From a checkpoint of a small transformer trained on Wikipedia: width 160, 2 heads of 64.
MLP neurons of a small language model. Each row is named by its layer, matrix (up: input weights; down: output weights) and neuron, and shows model dimensions 0-159. Each number is 500 + 50 x the weight over its row's rms, rounded and kept within 0 to 999. Numbers have three digits each.
After each neuron's rows, "fires in" lists the words (lower case) most often at its 100 highest values on Wikipedia text that the model never trained on. A number after a token or word is its count.

L5.up444:476455542505478543493487584548568525449447463511518494535449501522533517585594423400406521437472482438529505409601568461406510524481598461522487508521494463470401464542439409595469433437572481569551520503431546584585513530520586520536495574514566448488534533411451484537522573565512511458474390545444472519503547588454446472475471458485483498494515567453570455513499543465482444440432383494568453516459553458508465459453528498503538583554516489556502511573421514450457459507466561
L5.down444:604549524509408486521476488500451499503532587420472404549522483563430445461399544559491516561446449604450520550410407505539569419511578546448545478436554570529557480406532519400500515523454562467476444505524457513518495500530463433450509453439513531522593499621521474530448490470489489585478508391512576528445450504517471490448559527456486455540463400513498541465608445557482545562434521480474475431536442573550594588488493445513491498443472532535474448457510520540589510519521497
fires in: "been" 19, "became" 19, "be" 17, "began" 6, "before" 5

L10.up355:554433536452519519472422464526432542446436408549497543582498543514495525507471592515474574536530507491543484461491468613466507504534397482448536483566525511581516560489560496488468509594477417560436429544473616537527450376499567452447435441564431544530501544499505550625516541499469476505467482469518557562507465507387491487490485561498451557486478552464466413473440519487490434612614493481399461507545529500510449478426480500509576537549543488470449527505518385520506514442439406
L10.down355:501553484566544597532530424403526471424493495503484455557523468502514459544511503420515408418506478539477557488507455400542488537414634447535559443514524463522450534476449580536608516498575530458482588464468527480522512525545463480455539584413479567548440501492510439531600535506419489482454470442448591556434548526523584504467513515572528401456511474464517485488549520509473449471448453557493451503528521460528447455503434423447389406424540532458526567492594542459545526514410566
fires in: "the" 46, "this" 7, "per" 4, "early" 4, "following" 4

L2.up333:486489512451506484442506427573516428484501452524463551463497446484516415507459599519425532486541535362499502544437470465493530461569411447504525488564449530546480409518529551440480442485557450544457486491560559524544575477508489508548570517421575500567468533495521466517347514449535478477430567434429559533461518529590504445464432540560513498530455493506577538467427519467538477542475493532559437577511511543513443573569511542572522550514595549578462506528312405508536496509468527
L2.down333:618583442487471452553412495394529483579488541479495459517512485460435582401395430535450470599509446527496555505593538533515460543489499485447485486564504439490556545492455421454438536491511514495503428551423434534529494526514540535399385467484547514446566544501499530545571476582533554530494481530509513511434525544490502534435538421435488496476526446508457503563540513523427529544511463555448502432367513469442495466440481487438451478432416450534598597497517634499553524536527492
fires in: "being" 16, "an" 12, "be" 12, "been" 11, "they" 5

L3.up546:455478516544471589428583521602505451516546527545522439439521508513548470456545605499521512461509565514590397462486501507452558450465504569519393499497451549411363486434525520472528421592483447574605515517521484499461411465544528427502487472449474491496411515543494457553569444611451498560474508514577424504505554499503501417522460548471561569493516547497437569433598506427493525514546513398445440504528485483533463543535484548522436439517501404493476447495500517543592587477535485
L3.down546:501497477470438529471468418583554505474458500445495513549433487553487450506550567456434567465563492486557525618500424512577585463547475465496428421529527408496394461472441382480570501534451592419422507449556503479588521628494509515525566559503394469566458467543452461490473490443478468512526553451428461493510538480435536587443544520471554489613441485583473481503496481433505515482406550495538488412523493521459526502500494542480469456470512469495489467614532525542483422599434454
fires in: "his" 37, "a" 10, "her" 8, "the" 6, "la" 5

L10.up186:562415496512482476526530575390438494491502477538514580559607473505516550473459536573531473528486483483507545518484515503512467536561511418433523460522509557489512499543389510416479542465593510468509423417482519591455561499508621499502429450490431486541514530472450532503585455444506439520453549555548558381481522440490482432524455541508487478504431460534532416453588465532495547599451509564433616497493452573428420448537481509543457396443459615453559490510442533444452491549565491
L10.down186:483563414483369452510537452557496483609508453451482501520409561508454548535495519500521488472527510505461543547512537460566450520428452573511426437531531569486508580401449600540545570553515451433507599510426531539428388438489574567542445567501560469503611481421534469556502494504528510444544547510485413577445522576506514480498501544593513462451455498481513564625470414571493481401493425436529518461410504497508450461507521483475548479505495456501464527543476513577548474566455466
fires in: "they" 20, "their" 17, "government" 13, "according" 5, "establishment" 4

L9.up732:465508492366550458562430495454595528535443550552440597490506421455530491496432587431532503564445479501422496497434460529528483494495390578584449537475541494487454500554465456586587502523481460489437426472537547461500532497523502474426498536479493602600496407472491475521464478576584484458496509467460480538481573403576480495523567609491525541528476480521509472530607450494477449547481425461500480495401486522449515470508469514603426541564484428519557512554442414509566549443575537
L9.down732:503581570513470476502566384494420641528499443541450467586418444532485540413481559494506423519506472547466522472402539538495493456447445433546504477526559416570588572397559466459543541545412548443554478540545512585514450545521565468516383397516529531530478567438585555452525575439483560418481448546430533540524488520444497522484413448529507497463455458462450476519475493512493515466490481530472523548538475499544465486534520601556516531550563380542524546535434479537530532521521485
fires in: "after" 24, "has" 13, "had" 8, "when" 7, "while" 7

L3.up894:531560517537500485548484464508537515597503522467433571511447608479492508573401447522492601541499484492406484517548624409501534542618412436478449527555472550461479533483491358514518465533504448537530455537478522522536578544471437545509470459500454462522514424530501559551475574585450472507411526438457524479565492481478551526523557507508526571602454520397535405506530530516410465506430449464487494536544470487520495556465494441506538393552441505527447527503481400478520498610393486
L3.down894:489597537482598557497537592532570470458528452533499544436552467564500457555489533473502529456479459547524506463505480548524547329508551576477463451515543507486456438526498473451529559502438528484403494417455560526457472463617580502549564487477485580460446494512531466430490560514609451527552428442469336464405492452523444418542442563467576503443485485565494551506474496495521540471480551565514485473414571454438487512583404505487451560556523520514518485460465530454547447435542490
fires in: "a" 37, "an" 11, "former" 11, "as" 6, "the" 5

L5.up832:449493504506502600440525455501599511507478570523468628497435494433510505481531607544460512444578544446434446490544562490409456518524432538475462547555488470466368475510531421568492542493463484551405448512516461484563481411487481519421446536547537386508560439422435500569554512493515580529498534526505489472546440473547416535543400515522492459449502512569536544528462508523541440535552507461502434496476470441457467420435448461521479502551477494542452495612571538533666503473545472
L5.down832:396543560436529459545484563504444508584496480417527470498480484489502547544464430461496413456431540563522573543423486531566531465516514486517513475419493524479593475565440506397505534431457608499529562487462622527476498548539517419576525555526540608446396456494484467484575410453471412480542503554559490499405611468505527586505595518449487540494481465426507517525479454464518504574470450423433470492496545452519511548558558533572549527495537492474546506442505440484392489556463577
fires in: "while" 33, "than" 11, "with" 6, "account" 4, "despite" 4

L8.up115:543502544480483551603456518568487520535503610530396480482543442538485401578507502464485507434497578523535521444495495568492498536562563494475518427469446516513557494502530536444489540468567436519495583543483428509493566393402538508503529449476452488543538394428432469509516549523552525566508546522446489399477534584572503501483483523502499491573473574495463428502510467484516486434459602430546483465438515486442458490551475501557397504504349439404476420453527491623573491445541583
L8.down115:500563596487365505558426458553476508539422416483591546545498445521444515434495404529542476560525445524518491484569446504535508511432434634519510568487463485488508449498619521480535492516416523509505472576537463458498529557464549438470496411554464569440401401497521477561488542571492526520499487470474544623512468400469475505403594517485485524464483475470563516451454577522423496525550495579466536461567507480553453550494458552434511515489481548524500550467458487559504553386402501
fires in: "of" 42, "in" 40

L10.up35:567420472475549484523484500501470580496465441564514545529490479554474571506495461578460508534430462476542447411506497571443538448441408529525593488557492566444489508541409465542513518449495449551483539564484471559456532484637491457513561399518572506554482478481471526546524466467537525585519445501506523489450504492505509533605543537525489495488419449420534490496567517496523493509521460413410531506483416433447658536446533490400379434416490523501566453469544439601556602474539496
L10.down35:450454446491545448519489596630543594493442610481539473545484387535446502490500530401470491561531495521487470502462475537543476527462562456540521456474498438554462629499484463512508456574477609526572461471525450503494581494439515510423499453543460495444504533437520513492451446571497551486471510598549410518486517498495509525411494509552477414542627462557504432506496462543477523577516454536479570435448510433510462390491424426542597544573520472470579494563511453500580460446445563
fires in: "a" 56, "after" 13, "on" 8, "peter" 5, "but" 4, "while" 4

L9.up89:485452556513434434537419445481586459501492556412590540496568468568469406532576502541535491484500458455512555541518544508551562568508525421491492414508436537486477495504498504511483544525630425524539518572525516530568491507439530472509525493577594541473461477576479580486451452554445591546475522454453557498527545530450432418542548508524512440452557394473526554458476516516454481577470474498465365584519502557458584513487562533444499416462486523376505515546529456405454525394437494
L9.down89:514501469467441452469441551560538516574486469538396491579446410502541525610520559561462498477502488536500459563519501523441524514510495588474467551482498464549483411502542483480452503541563609546408564539545473448470483433551414443489589497565522461552485460432497451436455483460468535516467542526541439514557474505442606439603482450500515586608517597535536519471491504535495511508543507524525594460456490501506471470512442426497588467597402399432465596456545506529436490621532482
fires in: "of" 39, "in" 6, "john" 5, "on" 5, "to" 5, "von" 4

L8.up795:492360440489595473595469556510562509612474539492490437571554501586498518460576517483448535505457401484539563467514403525480470536581571462469451500534493568546416502476428463419478503461467414550558544452566487478503447485517586394548506489480466480528571503479495547440560535507489532512461417540506551448565482556456557564506429514391582457436521494482541439552521396520503488490554486380470491537552496457478567465514555471524519581443517483496468470467504572539493389497569543
L8.down795:509504494489447602486508428494472549495559482533511441468483466451509555528470439442516441502603540543493447559600461592630449601525471624593478657493515471513571457463540494483505455442446501477512513535510486493556511465446563509425548493497454535455453572462487399390429510453477476536437553522484514466592531474509474461518530509493460539526516545536437519478555472487481487454648482488460482476522553604514533521510540492454401473578475565509432579465474415512531449557467430
fires in: "of" 35, "until" 10, "under" 9, "among" 6

L3.up104:528543477536494527490477530454531483451522556535576584493476590456476465476504460494565521576432517488510497548439479552463492450691449421486404531472540466566500548480501491495539572479572474468494607481558427482472517560571438536549483544566603470416459461459496466445488545512420473407493436427509413484494516463549543521502461539482487465549470429429505491495536523418461472536381532524560436476585456569515568481535459622454508573580535572505485447495502465513535488584437442
L3.down104:588466496478561547383539518463532574522477526463522433456552407621602493539490480441486492451427489523427480515587518495553432474432537522552500396503501510543522499560534456486443468433540478568549437490412589534459447500481449418464496537520453509554465548491396517542406512544491495532482533515509487529435496535536556457523511414412444474471562516524460571543405597598488557499498514517553504521444487431523404593506601439499494435513461497409536459568458566473526523467489435
fires in: "the" 40, "an" 9, "a" 7, "former" 7, "affirmed" 4

L2.up910:464484377454448471544509438530468416492517478446400493556502536479501544498512431461467574480495532463662435460557485417566541507405516575554505463457498556475568469451496567513420535511482488577459569506553605569531615520567474504480498516563501429582447540540462535435535476501541468487444459515535520398504519508600477465482522538475477555609499421486520525421484572521582484483473550534483449617550481571482526499565442486501500614456476499510469541472488527531482443422549452
L2.down910:460465493376476561446546486446495422516405534461482534448561518541462415499581448558500365473544542501542506531519405537529472471522520598485497499518499423490563443504489468473466503519598527558398486462541421441543427565516485517497564565456460510524489534579542459499538547486525523487553462570612422432497581539570448556473491361500482497433447509514514484436420543545497476436517549428415490500541493577500502482518543466444542351483475512467524492540467531517474554518576586
fires in: "as" 80

L3.up849:477526352442583540527470429496550409535536544455497498546557501524453479515564464469409543429539494535518496454513586426701448562560491432529474576564535545487510479529515512485469517537556531478580468462534519506532422550498543423549456586488469515609426472481500493451518499517514476449483493611443564401494525508542538518520567463498465583508498513481576509481539546435559498465521518565508378418440509502431526509488569518470577468477485486534481402446571503462450471493576498
L3.down849:455510620510454557475480518524470490582401418482543515518568546576514489499538472563489501487467526508520534557479503614445521440478490557545487397462489494500512478486508427447515480457449522545403448525427451434474511458520521520428541480542534513507643516496607529550536463479561492594570355547643513497422483500534398520469516541515568414517541526499563381515535468530475482569562593501487591528520514442516511503472474424426478480470491511436526442511477405449454535493489471
fires in: "as" 75, "a" 9, "an" 4

L7.up61:461515484502449460496400429532503600413526539504521519556510477488551492509515499481547504467474482446571571446500481479538431468451446485499492415482452559414520485440504468423534504435467476552511538540481532476514515458568534541584460490465470476573440618554459569515489522483565509487561493447406518589596539529518521670481428407597475425461483447557479425401477432558523489567447473505446505466471448480530511529479416539521507491544488406590483527565527399559575451486457581
L7.down61:523576457464508533470495418626499456522526512497575565535577526468447487489425545430399568475562525430508484564493576558501446504438441498483505525591501474551375500498370478494545495449557415500429541549560460528596482498540430458451578502540533534578483545491518473580495527467482549485534427518478511492479452602519460532513524487433425524507510478584492563497486489591414563483538556513508489443542466467500528448402561485462440475592458460483507518387509489591575502438544577
fires in: "however" 15, "like" 11, "after" 10, "at" 7, "despite" 6, "until" 4

L3.up757:499555452450444423449482492541581502535552489470537536626577542479542439561581522458521509511479594565488587525464527542502543534537511453505605472567470448532483534529569511519479484441474544465625507609498506421596568425454424406502487489457504488505417560478543553557516453461529457565513581538542568518466498442463559582422513491483465402419523546467533478447525575534491488576492510526535428414444403528525475505439503527515488549416539426491460507406451516492431451547504531
L3.down757:377507554519571545446505565461482504453484518438491611537478567490547477469467501418420625479534523588472500477423478503462583467524521544564524442491510504459452464542552543537488461604551423518542481502482442513455554480578486471436458548550457505477532490415395524578609487495525456438549445492474500529482498498532472533505444416501543576509503459516453445535503534369517478506522527546523505477524502602477468370549543508484455587527516595603419592523416455431499497485560524
fires in: "their" 34, "they" 25, "and" 10, "all" 5, "theory" 4, "been" 4

L12.up573:551429459491511584553498519570563519471575518579451451502576479457509482430550496567513455496463468407466457456510534574401517522470441376577544559492482514497567552504499460474459516433512504551472518450520475427521390456525542445581536463495516502542497397463596463538557505485448489578616467513594526510493505464427458519444572445515517437509591461543565429501535485529392433551483565402486418448459513419576459469560558493563489508536486539501542400483545527584504498532474484
L12.down573:524508445523479383611572434451537449599513504436442476518503565448526548576433491446497583523550512587475546466523562573591481478477531463472474528437432563508514601495528485579428471548496579531454483431439531468530478495531511538469478476485436579469524539466436528462474475579453459496400601541406582528467542446513515482471438489467513593506440514446562480587598431424528479440547539559466521447449493511609528474482495506493467479424518494532450562479412481591526466536512551
fires in: "a" 33, "candidate" 8, "october" 5, "awards" 4

L9.up920:613509535467463598445485559523517519510534585509472519534470512545477460419540503492507637528500461466444496559570508516534504529426454517440552460585388579490407542560482476519485563501514531429494479511528474484488457510450498505497436429502574506448499528465491583570537501415539464400453501492571623580508511440466570511407485498514434524481456476514501446517549533440502463581497570433482398497471520541402504518511435529480579554507528470343505557502606594508449461460482504
L9.down920:576493539428500507477524407570512589593556453522486469520538527477565448505478493494475478394528528509476470516461485440486469560507537422494484506482468442524588553444583548404500556446500462586523539536470510555447592425434491396484512520498474520444542409556573467446475546485530505453412575497437531499476483440472484608574547497476481503446567543426474538500435517575515509448627550466425422521534419447457550559456478514505598491440422552526540487524511373570562502543496522
fires in: "for" 17, "after" 16, "received" 6, "to" 5, "party" 5, "by" 5

L3.up674:476508531555451509428481501548431456468525534493571516483486545468506506489478466617514449489408536481520506387543467404488455547418386339517517479473473497555481536430537421479555480452432509490494491598499524573507479450518584561518483489510502572614506438484577473522452466608503532476467451499446522499565452523499596577548535439572528550446462534521541480483498422564502432532547496522548433614476542436524509471448435512485435536517496534481445579558363493463530478550502565
L3.down674:472460472546532566410451536471559477464439489512479565452545421479480547465505523354420498568534504461510519458471561553464529513520501550533504467586530507511539495539530538519464487507525543521425532470591555522461559513516429554479436476478550559509482474499431550487434544507536575531485491521448503536492494510511383574443483554527448482536541584441452617425542439605527539417415460465532489419427478563358444463517555574477581517519464528465503383475465474506584590464536406
fires in: "he" 22, "however" 12, "during" 7, "according" 6, "it" 4

L9.up203:542551578600445483583545503500452550481390529579475444503530475404457498485379470464516530506471382424513503495512519572474528501601472401499521601452474477478513532596474464501569564566472480534561500469502534504512520425503542457525541398554467487559466443366618562563544507562453503551567526551491499451402522445456497520406454429533509534509495559446471485475499621508485523539586492446489534452574544520511500499494503492529412545399543491442500522533474504482468529538442481
L9.down203:496429426497504464616537487563532500377534479559514513532592579463524433490490479521558405516586543444422541464490522554569458501378500458486470459614415486560496427484645480438556517442521498455526490525498507581491466455466526496521507564548429554519521537481510494489541572469566453541459458555513453473450560463460447540575442521525441451464524484538529445453486495598387447549525540534511486533488578457566528488524582411532560380456529461483500524543472475442557442547489519
fires in: "a" 49, "robert" 6

L9.up741:467498499552542438529521539528485493507459465582500448569392522496528488607609519567469471433549456384550495503560583496438532472518487521504457498478552459536508437518467357549545448478468527466483515476490481555487565455532570494547452407630517528502402464510522482484545572576503439526545475452532537405403522480526503585486475604507496461557531582487566449467499566472486419364512580525569484484483517475366526515446531555518473484521549515551550492440520478535421520467446510
L9.down741:520501484502427524570544500529461575466455525520411426449512612517521533490513514488362471606538484512422442462513493462477499548509512538480510527426460486438435473470481527602468566566472513547600486501554543487487505437554422476470600479414440385482496469512526488507488541384502506545526421474530622493498494563465531404516601506472467480504522500355516431524542452547478522638603434448474427499575502514572468535516482477412509520544460501490549447510549450497475491521486485
fires in: "his" 34, "she" 8, "a" 8, "he" 8, "film" 6, "their" 5

L8.up359:412486587535517538495525423468561530527389590494574493553460463459524505489603501545454453460552514472530483515536447494539538470534560517426506543587416574483527408406519428506477419449509510490485571516437528479595539451493535501578545421439544541451404415527513499471455427521391542511520454431466425514501583555539457423462589523478466528555435469494492518487510553454454630497559522516444462520525495554511454544472488592474508599542491526500495523526546462591570419460542541
L8.down359:556475556553501505621637538485503515512460418487372451436514499448503544566469461448552420553586512515506467468553489507546419488412541481578573515426526477427477490474489506550457561551470553442588556584559398492499556478469522421445564467554487610511557532473447455492476542482522611521438503519411518472485499467464477520518455511545515575514469369501527436463432564556510511500455541514516589522481427479503426535556473468547476530512510465396404509511523551480559495511438489
fires in: "to" 47, "its" 11, "in" 9, "was" 5, "into" 4

L5.up736:506606513566497506459539523442517517502521503489500447485451477483523386483558518514514605470559494524530476522517488476557497427581452599481442477455453468525534523432468526456496433533604452571479509529483544495541498452554413499482528429471472504515484446432473522510512530554436508511580556423369547505461528498502477430529422561510412532472509533590474480350571501444448482447564534488414407442419495478557435522523457481401442531574544526495526495588489597648484537528494532
L5.down736:505509523501559477514490485526520529482407526547479527418573485423543553643441502424540507538466426448474509495555493508514583446432549495501456517510533515483518432570501452488509593465386515493483524533503564529496545468466491413533524452487417515492407510525495421485388470503478553493468515368502445515490496614518427624423567397439462536472477501457535491683465552509477505538474519527426445527585548519394475479524485506527532561456479514491549578502532557510530448473510434
fires in: "its" 46, "her" 15, "s" 11, "their" 10, "an" 6, "his" 6

L3.up61:512552440505581462578444520523620529463560425414455611413440541475445486443533404606560572501436399500435474457516495460474531517543513471454498521528507497457493570538523457483500531480583560516561497494606508480573465499569486498468557592492415508477462407459435472464433505499513396481403473528517449476399507514536412531517524495533438507528473475519538473515486578467574486544473472598482432515530444587524549422518509460453476499476563417495575485482490526525496493510640477
L3.down61:443493459496525442449442463490522507452564499579511548502500496562465492498474420537506514610463500379494480458505507479521491504489566511437454495473546513491534410582529462533490494395512480595469539616489552514424436494400514496420575569524491495416510614499486485591491593525540477499492492542583423556529632567474436517487638463468491445460464447515463579446355447499477457445485463478493522445557497572481484473448566522444466512537515482570558520534453420477500535490503419
fires in: "be" 29, "as" 23, "based" 13, "been" 6

L10.up498:464402519496460512537595472490559461437420589534412472475475470595423537510571496511510440498473419479512469421556525546458565537584417527493549500430507589542534437478498462558484513528494413577478512523467409471480456499554442564421573426507515480498473427502589495564484584496523525565442431545667551512484473449490462534509525453493499461478504610472555564457458511486476519507537618504464490542521528485509550486462388470480566557479531585550483508480517458412533508457402493
L10.down498:569444519517486424518523524580498438508467494484554405536509482501507526587569493544511537526427507549507549545492471425602497545493468449545418528454439424472444447433479452644527529542422478479474551422517526496485445484520460385536495582489526545511480595434515531604549450422446454605582534517551472540499510557478402529558464516494352478498439533530572407453517458526499505488444454517519474531532619473597529480513489471462425524526471481499528563417583519539496463501505536
fires in: "a" 60, "edward" 4

L8.up148:431522517518451537590529392525459502471597486451515565549580458466584507583465526583472484539478415539476463500527472472462458545501571462553477509496487487449454547572550480578528505496489446555520454479533515496493516535426556524418493416537548514553556536565504490500467503498551615533579450448443530460483554463522435494510507538551484442550516504554497486474562498536455536398481520404543475474523334496490461520396536545508436417484428513342518495454429469568557602440560530
L8.down148:433444496462467523382447505565540483498408493544508474536479374447493576461450534490545450531535541499509507451462492470494547474383546540514457597461589496497499591447592527536485589480540528548497545525479495511498560475586398478417515482490544603466539463512445522454405532454570489536542465484463453531455444513374435499519529498470447464481415502464552461467481515520529527426460519447530488485539514539523563558511494627556525459523531542399596529555554551522627571487455437
fires in: "after" 14, "while" 13, "within" 11, "when" 10, "which" 9, "in" 8

L5.up447:511446523507496446449457444476514508407508515465574459544495578498556562567553516468506483515558497520537471512464526504519514512486445434474470487489470485565579437521459418451465436566445557404529436491535585466581525541453488436522483480516579429442382429397474505481473531492426501511505613550520570535532525589551510442485484455471555532504501513510622461557597552426604508574553453508543456496515496612458415509605511473405444439495507532504494469522441543613465567562499542
L5.down447:590564516506528426545507497505517450495537485505495524519424583486542482557484599529515521446567455503514517411465497488542458417452508516506537409415500477383498637456414487530533405460498527434488439593438519482516496553607417514454419519486506529542463542545542436433535535455561493554567427396522600516481534515554507567471539418456570550492461438507486515555496526502418354458491504539491472453418491571480441508557581486463553510595503499441459481561506517539511467550519474
fires in: "their" 23, "they" 18, "two" 12, "people" 9, "who" 8

L11.up277:504426477478389533538536556513484526352513497616452449530512485474495495539537486528440511517488434545529525439473609439401518486548524447436584508453512522521377366509517602526529443617505424554570563538462530505479553509519500559478491500440566438532552501437400515544521493475503529523594408493578550510460604572496464568500531478523502414448533461496432509567498449466510447494554564514533494469439489504464498480573429487447471500600440508508462449517504465521435552511451495
L11.down277:550517588554510483423523389572538517606542418502539567435585531557554417456445457429499501555503578543493488453589524453536487551482539500588433422446523516481551492536548445612551479453456541448382518464495476510585444526518485508461497528509477480570497537543429583474496531506599458467447507559514498448449490528602444490522488480424497502460519460504515536492510523533582434483512456383447498460476477485445516424463502626523511541442511529554562511462439517561470409460385484
fires in: "he" 29, "she" 9, "then" 4, "edward" 4, "they" 4

L10.up554:528455419473564578477483475523478459446491539443479493537403528487545514537544521538501462438529571511491613487462466456526475374453497517516561509493492552573417531512470442416554495426392543582574425495631506434509543477514476564439536468549489454425356480512542580500480474567480354521523473506562619496478553521486508510550563525520465465486505513520464462404546481512498420481505505496448499550527459505477452576481551487482536568483545415427582548482493517606459543461543552
L10.down554:453485580500499567535546540539539504559490568485516422527609452577478547521480479438525483497504511386511504535428488451504527560520563490405488500503496428427513452573433597536472531519622464480473578562470492502436593479446499444458425439504473499523639570476448451487464587489450558431539449532388490512543567443423531500502517515556502571563465421443548484566465580559423557517466493498446437563469447504471520453561483471410514505456452525394544492503547476575458464527473514
fires in: "in" 25, "to" 14, "the" 9, "after" 8, "for" 5

L9.up185:559449557465511525600420517515526503529532502476548544476493510526404458465586453424452564501506556468459470420456463513521462450471524508545596512591414494540487450528544566511442465531551467614491497515518493589504435517544498464605503587514477489465453502601441590516456461427547525503537506493468496446469494495473510596482442415480471586537470485574561451432508564490461502453381583540542431538553509476403443538403501487535543490427396492375565502546523571545512447488487506
L9.down185:550514508413532599529581470484550489601532529481547437524564538486427525518589449542494498522597571599419474557498397475546563454478514584533481500486509547556480459453455497419467525366464537451602518571508494506456455497473503479585529538495534433527533489584409478449507474433448517517423460529560449497527457434497444504469470448505525494510366462552574492497556436500397467531548584516503431540529449438530447556567537400505503525487447475388525567485480475499521529471450516
fires in: "with" 30, "in" 12, "to" 9, "of" 9, "within" 6, "for" 4

L8.up27:533477489554517460470485445476314489513539446422432516492500545410548442506435494457520461508591493464462532457512585453439392534532438409540555540529471498543582596556542468515543561544496510492459518578529459448494484552502519432501420430592575502442495467492484551557430472502583525502500456513562587524494418445484482603516466515501469499508526527524487553497558534560461475495535398457491508539490541510455560541560388536475502388392493521482540546473471579572539399523501540
L8.down27:489532477430485575482493528468677536521450567565557445474416421556411536490554463552526571435454518542458437471476533599495572499403542579475532557500569565479445493496500507502448506477504519518454477439494545485500477548550512529532489471489462492532521558511447498418520508427503528546508557562426451464492501530455501436527498539546533444514641380507439460470452438407503396462529545514589538461511493522521378519469561494551504452495559547493487428493539437587454535424523401
fires in: "this" 25, "he" 10, "council" 10, "from" 5, "however" 5

L3.up824:457463477511476593486431511421537580498470548546502567506552516544479525403599507462494510547522389536545517517478634499456482551515504578550469575583452428537601447506523434558505589465493482601492487481510536585496474413474443494463406399403462507564500543487525540601415477466431563546500515506481541455467476524584496488485559551447427402509531529414549494481534495505567604526524487535496490475512503524554499540402451450465519503492465485477458476438553512559509573447528395
L3.down824:492498568473533613473539516527607553530524575457459474541410465447488516495558498527417496477508501537499459483446440527593448535594500552478452490552510520491492423499439464439419505522569465531423567537484499550493457450532368488460600482489575514481594588550502501514505496459469490500613415435535491584481464469550503583487558530506484543527528476554498406447540503533533326496507498453566501488522550514506601504444525475460547481527551488493531568577459549516368459445491582
fires in: "than" 16, "between" 14, "through" 11, "when" 9, "although" 8, "with" 7

L8.up673:474519542552553508493450510426475452477416477494516550517531479465334534430455517461482562555479433492496445511552449478500471489495453545427430603570488450478465604378494419523506565572491526480487449445497541501557476512571515463466398536534484441602521510516596516523481459600542565473546470491530476537471515430431500578504542505543586552559521505431540470474603467565506477486509574539626394510459506526471557508446521481518526431474465439539538500396576472557512523455551560
L8.down673:593475501533492563489550506482464547493465481447569550419476576464452477557580498467441451518524433540488500531448542568387506541544455622482452549491517438451546515428399465581454569487447551509535545489429485427457525555456478432560565429466553421543484479497479554522544486492550562448557444518552460508519542575482468582568439580473553463486523489448462367524460481531501472394479493444585530573489450506510534530616569470521485472656473461513509531443427497545518514493482495
fires in: "he" 26, "her" 9, "had" 6, "has" 5, "close" 5

L5.up482:481432451482549516517516578497431455567547480483441532478579480576474517420532501562527464459465530508476441578646473477532488560511483526491455523666404485445482477533486491461515477552606398531527467547468503471554517444515465479643506464542547574496521533399485585462419487453436456526486429399504499523498442479556569516521497480457512475384593446636427494506503593556457578586486515550472489514474499521527482472468491474493516507512565496420463487455476500492476451479575498
L5.down482:484500532493408497441549511581474559571414531444543513532449454472547459531495547476551620491556518510456411537448523419463508571515461515374503472464442439415483447465494498482471477386546570469506518464531516496535558479555527486521506580496549490535487474462514506466638561507483526537326517486391478562518620487441470487506510505551598447520533557507576475394543524518489478539488589540471528475388478484572536530509430517497545565521391494507525522543533439469544483456489532
fires in: "under" 16, "production" 15, "during" 11, "producer" 8, "produced" 8, "professional" 8

L8.up675:497475405509513583530493544438488440479477570511516558556556565516574498548600473556466525532439468448500606517537572554547519477420535481575421464510615550500495542554528382479548438501488474499508589478477529503551466519500444516495435467533581452556492539418396428444503461495505476425597551605528451524484465455494539502467476440468447594547504482548493523581593563517536489585535491454398519471507463573392530420419521483439463566487434467496474491442446462482433519521481513
L8.down675:485538512550536558472450516441563540470564567483487543566582593479470457529511480522521444519431466436470530422430507504435485520525478405480431484443574435528416540597500519479568408477490546438516504597513551466609446555516466590500517471463465498581519504480450417514492486600448535453511455383497516488436500428580376530529412462518545549432605448556499519503530557522511503539501430437529471454535483491510431470465563516495525508512500530428420466484412541518471636528516443
fires in: "which" 27, "their" 12, "they" 12, "while" 10, "who" 9, "where" 6

L5.up480:471500558456469432448479540426572492633490608462590582464467604525496551454492456560514500405452474489490550489546484525532554568542437391480433614569478482515517575532421492435491540482494447530498365477463515477547456514452606486501503524525498571459456478502496546439564508478470576549452509525511510493610476496467457508517525591549458432427460508523457487559448603497422535478459550557521431483560461493552457496547467468440590478396476537467487417471522489524503475577506558
L5.down480:541432528475406487476448440505531513471511436483520498465640439511628524549518474488410504570507461541551402470504492509470504443522433620475584549563446489572463471470635563545424545516537483484547492454539443572542540495494467496509523501532479544613529565475540517462512512433532427449493440439429500522460456471450467536533456437485516502527437549440571542453477510534564407470519450577435490423481570521494487476483562571497446554617440532522528525534523537410425456420450525
fires in: "at" 61, "under" 6, "education" 4, "during" 4

L8.up815:463461501460549439494547517463568581380534527546502433530422446512469529447578485475473454503518444532494491458428527414502488512473522496535532530480422495525518540504566542437509558458502485503535541527526495542532459456437390417493483488497559517500536536526481521529483494545568507591488418469460445553560492610594431523525568442530484487464471490561497567493444403528554508529443459593501512547465509541423534344533407604515482507496365569549522495573453555503633480442534580
L8.down815:433486476445443428562446527414495497546462458484471508497577524501468419460474526600557486540567507451543598487476559469481502470519515518574485507509507515530392456440483528545466470602537538530575517448503629553510505548623530452494459530434481498481509527592555462517505481398535485444550517517432582497486550472425561467486465588528575472584492525456522453494496657472481525561494452545494475550477553451541457484361487423482489447528480461550495472364498407561450530532516498
fires in: "since" 14, "after" 12, "various" 9, "into" 7, "despite" 5, "advance" 4